MLP neurons of a small language model. Each row is named by its layer, matrix (down: output weights) and neuron, and shows model dimensions 80-271. Each number is 500 + 25 x the weight over its row's rms, rounded and kept within 0 to 999. Numbers have three digits each. A neuron's up and down rows have the sign that makes its largest values positive.
After each neuron's rows, "raises" lists the tokens whose logits its output raises most directly, leaving later layers aside.

L3.down515:501511525495483458476471492495520488509522476471490486519446540493488504509483438504497492492478534507560533483486511477506467523515521496486557478492506474440531572509504461521481546471475460477498511509514557521468498517503483517461473466514532517522460468509473538512481512488483510430550480477520514484512486455486509469515500508501514534479515481474506503489511512515486521535526496494517517488454487504498493468505525522481501505526553466481524521492489532473511476466499471500501458494519543521498490510472511488500544513483482520452463502531488511512516538549497474503
raises: "h", "hr", "km", "kg", "k"

L3.down694:488492503537526432501495516525530475524510498474451479488527523519484500470494525519519451518463520515479504516528485526512482486514497520507506546490470472507564504486478474502497488524517513509502471510521492484516522505514531534517469500470409490512509508472526501492487458524455529524499545482499532520455499536497517515550534519539447493558447490490518476508505492510456501473490513516540515497538501479497483499507544532495500544487499475521475475522457468492489495482461494482494504449512486521463508505458497538520542543493472476511485496498478526495543482483483506486
raises: "iling", "arm", "ant", "iles", "and"

L3.down1007:503502529491500489483496475481517522492473511443465518500477445528480492490523480509498505510543517524449526466491488483500460514494520521501501470458504478473528509523497509520479459500432475503525534437551547451495491509523509558480474497495509496467459499488504480493488498524470491498499479498542504476486492493476498468505528466499524486512516479502505515514524502533535528523494482501476504508447472503500521492463529525480490516453486468485533503473497536492501475512515515516551490477523511486503511504511482487519541526499516458474498477496516520476492499489546523496
raises: "o", "ar", "a", "t", "us"

L3.down702:473475512436480482510494506515482508507534500525526538493497503513532523450545477521495477497458465487511496503478498528482485468457507541518462460482491503504511496530484521528522488469496471513515494508476548531537532511529529485485453529479532469491496494538525491448495521511524496447509488500504477465518507500530528515583519495487498521483486530509481501503521484441503506496490469494497485485463503522487529481531522515533514498491519512493499518503480507459474489493447517534524478497496535491487453486504492511515486521479508497486482461504518497516513484523462488481
raises: " |", ".", "-", "–", " and"

L3.down432:539495508497549462482497519465527470460457557462467503526491515501459499488491493531538470498511494480521489492474508489511500486489461507476512540506488479486468480492477492483487504500489472516557514477522509530453460523502502521488497523543514520472463463486493484475506500496475492501471459551482474435544515464454501532529488493523474546483519486497521466502522543512466513481505545521502507463525517470455511516467532494522487503512496501498503499456477475496488502499503438522476515534506499515468513512484489440504505524510504488475530509539501503512505482479504557452
raises: "o", "i", "a", "e", "y"

L3.down408:460502540509509506504475491520510514524530551478496475454526504484494502529480461528502525504472529499506510514475514488516498503520481512483512475491505478479521502529509477552500538512516525491457464498546497500478517511505531554489463525491507522506476496541496512506494501514479520462542563515515515485537485503483523483562508500490514528476498473462496520550503513540544530515499500479504493530488520518491478470512476519492487528483505473453518519508520510490486432500488477524500482522510480526476495486474490454462559526481474523501494488489496545458489497542483485469
raises: "h", "kg", "s", "uts", "4"

L3.down829:514519455508502496473504497542486516528486509500494489502513482472523528530463509500464491489497515502495465466503487502503467496442501496512507523518504515501491501541479501471469483467522511514515497526498490481501512533527508489491486528525526480536428467457480506506453499528535499550502512506462517495516471502483481495542478490473536518505523526493524510487522529510508475509499565492510464517479517488541476504476479517486468500471461493568491505519569534462519473496552481514489490490464492478504502495510490481505559497499447481493504447497479510492503500490520483459
raises: " to", " Twitter", " To", " agreed", "ished"

L3.down454:492515514517547509504480498529477491531536511524485490515531472499483496535505465493494513533442488523490475501532502497521503521518500503479482495522524528497488520485477546489506467469493520497481505497471521503482537482483536466549516503509481467537456557556515495522517508502541479504455483509522442495524507500478514499509482515529483500478479505506517521512472514518496495509527493476525476503533486496545512488481496479559511504532527506479544482491519541461502496486527516495539505489498524452457549536515517497528502525513505517546543472518483479492514514527451463472
raises: "ed", "wise", " level", " rate", " source"

L3.down438:493511479488564470486508499506468512548469510501508497477519502482505521477549511523475494518506505487508522526502463495499437521547496448502494503482506522468521511530474499502492515511512488481528459531531529496518524523487489500505502509551511496474535490519461501537501512504516515488491510521502529486531518459528518505525480540505475547489534517514495449468509494540484526487528532514503483477524437523499486520538507511488494499501529515549500447500450462460472554520491488475529520491513486446528494475472502462531497507575493518504487516479461522494494477475577521514
raises: "ix", "ical", "ron", "ically", "o"

L3.down345:511479540512531505478475518506539530520440443483464514537485430533540529485525542506552465470487540498473513502509479489500484512472502563500483493499495489533525449536517520469507491490454481495524517519476456514489530543485505511446468519486511511470519506454540503497505484472479496504491544482523517494504540514473500509480509508484517482514543460514500437478536499552500488447517483496487474485523498506507503517495487520537542490472491490528504489513505462461468500505524510528486525527504467454508492529467497489524503531474499509467488537485479536496495504523488534507
raises: "ur", "al", "ab", "ure", "oto"

L3.down595:477479476504463498479511467538476500546517467541492497510508503539500587459539530504491469518537481498452471523426497479512453530482514522502488520475525512475507479502543522488472474514478519474498478528552526482533456498538510511447494499525509529526503464495511497552518484517500467534532497484475512502516496505501518510497498510447507529526485506500475507492445497516481486475511501497497481501473481481464513527488473515528476492575505491469481539527474511519522548542496449488470534509492501463470454520500500512522492494486489539522483501470523535497548511481509494506
raises: "ics", "ic", "ices", "ical", "ically"

L3.down1022:479496520499484465524472490482460539493491509499492542510489526502520499490562476495518481485518507510498464508485533493465500491496510519496505464514491488497519493502486518492471470487489455534501509479496533476515508517530508520481442531504512483502487519519472483477497505511554489468570474505485484459523523480518467487618524487509518498476511533499466495539486481461549503513529514510499511479476505480510507479552492488539470515507482486505499514496477485436527533516491509536511479479509501465492450511504484485502469518500490512467526463536498535517521491520456486515
raises: ".", ",", " (", " in", " and"

L3.down947:479523535500485508516521465490507500514481480482452474493524464444507484499441515499553488476494498500474495474466521492513480481497515492509480501505487562494507505505489494488514498488452475515533459514531475511491493480522467524454499479497477510495482457497481514504510470533491479485480515453478525507450584498500454492450502524468534520501496501519518463533474489512485495478440499513482508474491520492501504489476521517517513538540511524496452509478475485463533480471490518487543520498516489534518502474490460515535492569550503510539470501502493533434491470485497441489
raises: "ement", "ely", "ged", "hed", "ering"